Part of a small language model's weights: 16 layers, a variant of Muon for these matrices.
MLP neurons of a small language model. Each row is named by its layer, matrix (gate and up: input weights) and neuron, and shows model dimensions 64-159. Each number is 128 + 32 x the weight over its row's rms, rounded and kept within 0 to 255. Numbers have three digits each. A neuron's up and down rows have the sign that makes its largest values positive.
Before each neuron's rows, "fires on" lists the tokens most often at its 100 highest values on Wikipedia text that the model never trained on.

fires on: "du", "y", "ro", "ect", "v", "ry"
L6.gate407:100078119111129147111162113096166149152159065121138133150119152084123173125117146154155114150112171101140133084148136120093121155142152178157119136168110105089179166123069168098138172121105089153177190086128160062157146168079113107120180147132179164115144152090142080107086094153134117152
L6.up407:136134116150124155123153168060181130210129070137140144144169137095148114140114072162187132104149107166119106121131147121141162142154127122131176096110149110158176093208190177133115127141147054106158144118133155109125116104119150194103159102120111140112100107168136176094078117182149179180

fires on: "ment", "al", "t", "ant", "id", "ep"
L9.gate373:149134087159090106186143115101182101090131117099105103156132142160134142173137127079179183138125125130096092074127111136125156137189057116107186140119111101134137174144052081164215145104103088114118130108153086162117098160122146109145157180139084169174138134181141136224052155146171155132
L9.up373:135130120069188169141164110125134140127130175112150121090144103098147107158109110122077175045144134078172141135132115110134148148113113095144105067134161073066114139147138126091118120019100157087150172210153061102136184033126162142136138102128131099100205131144152102127123114123093112075

fires on: "or", "er", " on", "an", "o", " |"
L11.gate408:116072122058111182125101154124125148129135145154123127170167063143109093144159107115118087104144169067153086194164097115118127114058145151097168115149129122151142124179099140174074096130155094109086207154137115120170080025118111145114095110185119150126098087147123166061104055114100135190
L11.up408:137125110158136129127146109139092129115110139110137128112070116120112138186127124090128149070142105191218133149121157131163096125060175164029124110129122104130135144176114213106106127134154172131118132114078101119145195169163151145099122165144145111132110161132153077157131074193104108177

fires on: "ol", "and", "t", "u", "am", "end"
L12.gate207:154069122130065161122120169140145141145083132131099105098138057166077097124113105151132080145085090123128140093142116081123116164153130127136141142139093173093150101207113162121116158207118097125115121121154112146124154110110097143110113138110080110147094130130121104172136123108165129135
L12.up207:087140083064137116127131134117097077156192174146154109053091155151163057090153131138118134123117168141072172141132152131145097155137176158082174084110148121125137102120179134111151122135100193168103202128127107101084097120120097142130075134148099110149102131159138107150079110100193119114

fires on: "al", " ", "ing", "1", "=="
L6.gate371:115174130143197133143091172137151142119061153123105135127119112146118097124068169093090158109145091107104122131097102153121113155118146145151202159115152128193137167104118150073146091096144148167137078119096172154207082175101100175098126118123131111103171083095171142123128174112173139112
L6.up371:108089122124210161140128143157162150115083175140095116140108120131156132160109141058180171065143141128118146101158169126119089130142090120158078115137153147179186125122117175068088159100151131123191119140093111177202106151142124086131112090124101159112167121136100118143163175141173131122

fires on: "er", "ir", "ric", "st", "ru", "ip"
L5.gate284:121148114109120114109092140064151131065142143128149063109130167132199082129142102117072141075128102120083162108188133119103113138155166050179149145079159093052145153168144130164106145136118149124121097119162177151100160132092093103153127166139121135119138193130127123088130140121115123109
L5.up284:135149103155037128130160124127186181091175121186125093140162197096129134119134072128123132104114085081078159125163066151141094086139151141140125169098140091104099145109201137113118113188152115115120101177204112133157174123089115094121108083143145144160093083121161148125080121185120101150

fires on: " and", "ow", "ough", "at", " or", "ile"
L11.gate170:097066138108131138125105123151124118192105152103115132174146116130142143118100101159163104179108116135172122113130154068159069159138081058130092117174109128130091162089144156212129155093085092138181115154095137103081179134130125158052114121128044201130141102117111109148106148158126110123
L11.up170:096151154076112119128172167158125157215188156146102123086213104103138024132121099100140180131163178091134171116166127144134180074106132115150136061067095145147141121117106086120135142143154146148093089117086124185121094095136096159177098112151139128135119158172167134142207133091117172118

fires on: "1", "\n", " "
L4.gate206:123119128143136152067109129162174161097150157160105069072103066131125089106143138106108119151174090088141149145161134165096120141118156123199155202109149118148134166193075122103093087111112124108134080124127092123116102124114074124104086077144140096127178078067101139076085136079079134121
L4.up206:157171179130126102105133124107098159131114127148148094036057075149125138100165110097155115099164136125094081128092116149165105113179126129160137121112128192196137111129124165182098143097090184101166066106144131165198087123116108123156131085140148103163178107164090125097131127116086156118

fires on: "i", "y", "k", "o", "om", "v"
L8.gate180:135088158109095161176133165150167229109127143093107150122123114149108168078144150138091107077127121160093122135118083059126135164110162177113122128173111079146134107140136123149151195170158101117133105159085128150122199170169125145071180126109166154154160132110100162089149065109154094111
L8.up180:091090147206107088126135144102124099147134125161143084125165081123111147087073109132094099042122176162115082177158084126138194123134119119051175142159183149148170122179131127151089150180112096166122126100124159130166132128134146121113137076169138129144151116226062181116144089142098139136

fires on: "e", "h", "k", "t", "re", "g"
L8.gate370:119071099125124167137156197086215078180117126147146119151183165111174134130177114153086135134190165169131084150143142092127135100119112146183139107116116143097141111177172077135130108112119122090154130138131109092138152121136162106102177148129139190157188150178146120062103119123124103148
L8.up370:161191128084115104095124162147120107086164046108134104161142091121139153163174146162144176097137131136097178114057141068084121144089089117207119121133087127102103118129062143138152173052111171145100143065158112122125119115140128153119098133158082180127160091143156144125128139110133104120

fires on: "t", "h", "p", "f", "g"
L6.gate52:146165031119127131107101133122151135174107097185116155100127159123089138145170183111135136141142186130080145070123150050131118118124110103122152047167188065038143146147091127132188114126081104161147136157116117151154164158132122094106145164147109194136144106152115162065155121116178139114
L6.up52:108120108072148094165145190138126176128138107177107133124183081090094073172127130134141105122171138171107162126100174079138085148149114116171159182116094150172138135164103148101157094163107198136198153067178122176110131138126131160101083103154095181147136143117155152136071093118134157155

fires on: " and", " which", " while", " or"
L8.gate120:138182148146077171105133076205069158169143181093139094166159118101127161069144083146133121111152107125126116135053159122146091151066129134138130091096088038144087114176130146113152113131116124155146076141080079130131129138137104080113104149143110178127149155084095142174154049132098134101
L8.up120:116156115151118105156124171142151154200149117136095124102126136135116114122105111122165122158125154095124201121122088134185139131122067144123195184079100112108108112113088039122150127017077079112102105172119111194134102089106113152168101140117080144159115109139067158142144148118100134144

fires on: "le", "ad", "her", "it", "r", "y"
L8.gate125:108113130145067117092140115156174124155091117231163163137108115129109111131199156102166055140133128104176098113109185133083124183099103122071179142148154104152103147106095183144117192119122121123140133121122080127106206113124157140128165147161156118118149188109155108154139142154169149139
L8.up125:094114101159147214141091154193128181143180102133137152107149077106147113149126146122116119128135101099116141119083198112113161106163101114096114152156135110235093143137164117151106184181210128082199144157172140118123129150136128165104100084173131157137127115154150121085153162139050094060

fires on: "an", "9", "or", " and", "ran", "us"
L6.gate145:120090219161162198114158159132154144109183121137094121106161069211086156145211070114157189072142144089145140143122163158155129077144127171111092124155138156101108150114107133088114168160154111117149153167130119141093133074108129124105130151124089184118147074166191158145092105086093110127
L6.up145:148118150146105149097091156092095113135139170150071130125133137126088166120101063166169129100104133127141121074094113138143085172078205098088130136157132153121076106195129167145142115154151150161168202175155097133085121097106123067114156083125189170114120134118174121215136093153134120125

fires on: "i", "u", "ri", "re", "k"
L8.gate227:134120102180095166157117168149133146178114117138192159162132087141126113093113097100170113111185127171132148132099215090145117115161168115110138162116132129102114131145123170204163060113158115121108136110177137159071131158155128170139113077120087127093165054122126162141099129115156104146
L8.up227:107148127110079146141135161139072124081108080150176152080155127146073153115112213144139111134134143076096132160106197132142134124137103191088105153161094147106140135153107066143195075103106099161091182161152120104108110090150181131095138110107119115180182130141134129166096165128174116119

fires on: "e", "u", "i", "res", "o"
L9.gate432:119099150157146058180093139098185151172112091118073157108118097147123103138146134146090109097108137181116143064099105103130200143115097063071147140102126173168161205130109118122168132115132106125126137095153107161177149085112125158068110122159118211158124191155203136112155123123149152140
L9.up432:113147100128188082125108102116149166170158108102144153168138110158121130061152161122081163152118109174064097144153156114161140121129163120094187128062160130141207150130138104112055120142099104161096091125086189092094168129090074158078093151125069147142148081094087080125132147114121080093

fires on: "2", "5", "4", "1", " re"
L12.gate103:115126172130127069172097146150143109170127112154119117121150098155159173135123129159147134120086055135099147153133145223183103089118139127083073126128158195127120121108093108088120208157154133105098101142127148125101150206120149103147165168076140109113126214156188075144117082149132168137
L12.up103:177141145116117154086032159086132114132095079111178119131191090145117141162125159111145126131116102183121185182142150136125106136131100105088134083111203187157066097139080142109154173108115075160122056114141159132071109159167123145143066078121117093085126129131116120141118152083124139123

fires on: " ab", " me", "ap", " Is", " en", " Or"
L2.gate135:138144211160093117132120138123125148158089198106202095198114158182149124155114128188121146128121139097108138119187100120116082128100113116152103082078176047130146189181137082111131123173131168080142074162099146143153114142093143153142146150146144154091115150123162131123138105114183111084
L2.up135:148131206160082139169125086147102128103114155114133131134148123184124114118136133124080174107078047152127123168160158118099137182101181150120101103090183103125132163138154106135130127170127115099151074105036136129146082164083144128096139128124125127127143147163139099119137104115175088124

fires on: " |", "|"
L11.gate138:097094131100105113140127162142136101139097136122094166060126133156148149180115065110166103108118138123106162105145109113097117108162112142099192154074114137131090158164146124113161136040163092111083161120136113193149101081114146153137111146173182186171079162093136120121153185154138198193
L11.up138:162095102130136080054139176114147078122133128193157114074087142149137180183130123155107055118133171135131129105135108113152087144161142148141158067133156131165173093139121172048151104110175117091139180155147100189175126097128138135105153147148093155192143174143188148134173134102088127141

fires on: "1", "2", " it", " ===", "uring", "3"
L4.gate30:159125140141101151112172116132172108167091144137157149160096103118153122168118114123118057121063147134147188145154112145119118150112166178073198097117140190108158145173061097150185137140125127082113112134098139151195167159119162053194107125100098114092177184142100114121147132102133165110
L4.up30:131139160138114164064106054162128115163071119153134169138106131125087102110153137115126115117116097142125199127115136159093150107128174079126168089089141126106166113105110153129082131125134074130157136082153145132137139164157123099171104183150155130080186164171107070147152139141086171114

fires on: "u", " bu", "i", "ue", " a", " comp"
L12.gate291:115116147144087122181128124122143169215087084072185128170116139168141174160144123119091121156158189230119115102155145081158167147122135120098098115103133074144115160142136100152120142096154137144127120147133112129128173153132108171094168108102121164117153137073079135135181120094175177164
L12.up291:129171074139084084138112070112125152159150124137159125095215138122126121124114206117078139162108166162144122154075163167181112102120112152145101128150103102115198154094113152130133061132096125187083140119099170093146115139102151127098105124125134093152144121068082122157069162090128127152

fires on: "3", "ent", "2", "4", "ic", "ack"
L8.gate168:115164084115134137116135094111166117083128125199125132140135107083132134183156137125153053111106101070083105164132137174135103083081154165092100108083153167083104100098118153122133085127133128070088150145175104176082149151144142139132103137081108137091158164085169173126169113114079158192
L8.up168:145136144130192146091078074151124096067160098088098124070118121118121146121185092137126136064130121125122104094174076130171137084125135115090115103129193131197101160133111178166112123110173108157063165131134117179108088123137170096123144067141108102115113164162108149167088083132167144102

fires on: " re", " including", " w"
L4.gate401:072115151159127181098104073137117177149111135119118133102101128130124135180096150112124074166126146171146066132118127121203130186114149156135073159084167152144157165169173118055149112124116106126175063123194131076109131115189133101114106124156146102156162133174107152117173130104141135134
L4.up401:162149138178125134102063128061150128112177115132080123060102140115151160147132106180186138155159149118096154141167095169059119164096093126148160138142192116133142180160106104134126106129149144127078137161098190107134166133082101138158116175128106188134151153141137139127136177166141102095

fires on: "e", "le", "p", "ir", "r"
L6.gate411:169132013131141135113091110145150192150119108219154161178081164159124119088137159087119073136129135119166133099140152155115109130099111070136092162148102147134127171198109115155192146131127136111149145169183107129149204143120135149118135074166108166127141154158167158150146206099136168151
L6.up411:065127116087127081068155159126069161136141112162140127175104079112106135087165149109155146095118093094114177070120190108115124083105162140087164136107150163137131131123158161122165123149168074163167106121137113104164120140223178092077101129137126107130107105160196121119174119121101121102

fires on: " ex", " num", "ternational", " \"", "inal", "#"
L4.gate241:154097157155116163140111127139139138118078121126105159089203096138095144119084148109084109166151147149131194133154109117091118124111149050132138116092126097116135163175065074103162172085127140138128158143161096145148097202181090103120086105147099172181121139146088151162107152101124111093
L4.up241:130094154122151119162128157113128121122086153167091067134125103168150160103080191141061100149175126175134112172162121168136141142110158086134046123123127146143157114123102053102149152120083144147092099167150099107103144181150104074165094113123121089126144160081076132110146182113158134071

fires on: "ing", "d", "ulation", "ative", "ens", "areer"
L6.gate443:150139091141119137155091063128093088176112143127128132112070038109121133131117131159152198100119121102184116110148116102120147223121084094088107149114129097121146148129113144146173113114099137144167119155099101164133117186129126116096084162104072150115122141125142104112133130129158085161
L6.up443:159119129140096148083131048125067128072130170110160073055171170164111141116157098136127139130111108100095149126161081165147114100106137158118087184168108123093115170179057152124119115150043096095164140150120140193135144081140120125141094132075095133068095134106159190106111177119136075200

fires on: "as", "i", "th", "/", "es", "N"
L12.gate86:179117115140087150164096113095172119086114095115142140100144098181185139126137117077079108178057097087111114113101170095105126161109121140141120094161182081115132140158124101090180084067125149114103086138074090149148098120132148124115078082139056175110121129135131177104132086144139095111
L12.up86:156069119095060100099114117219171159175095105113104081118049140157110131165139122165129085151133167137073106167089166144146112110155106096161130106135166107102096129167137094123161110145142127162110115077146111141134137151148116136166132165179136078126139121126106100117086147143147171118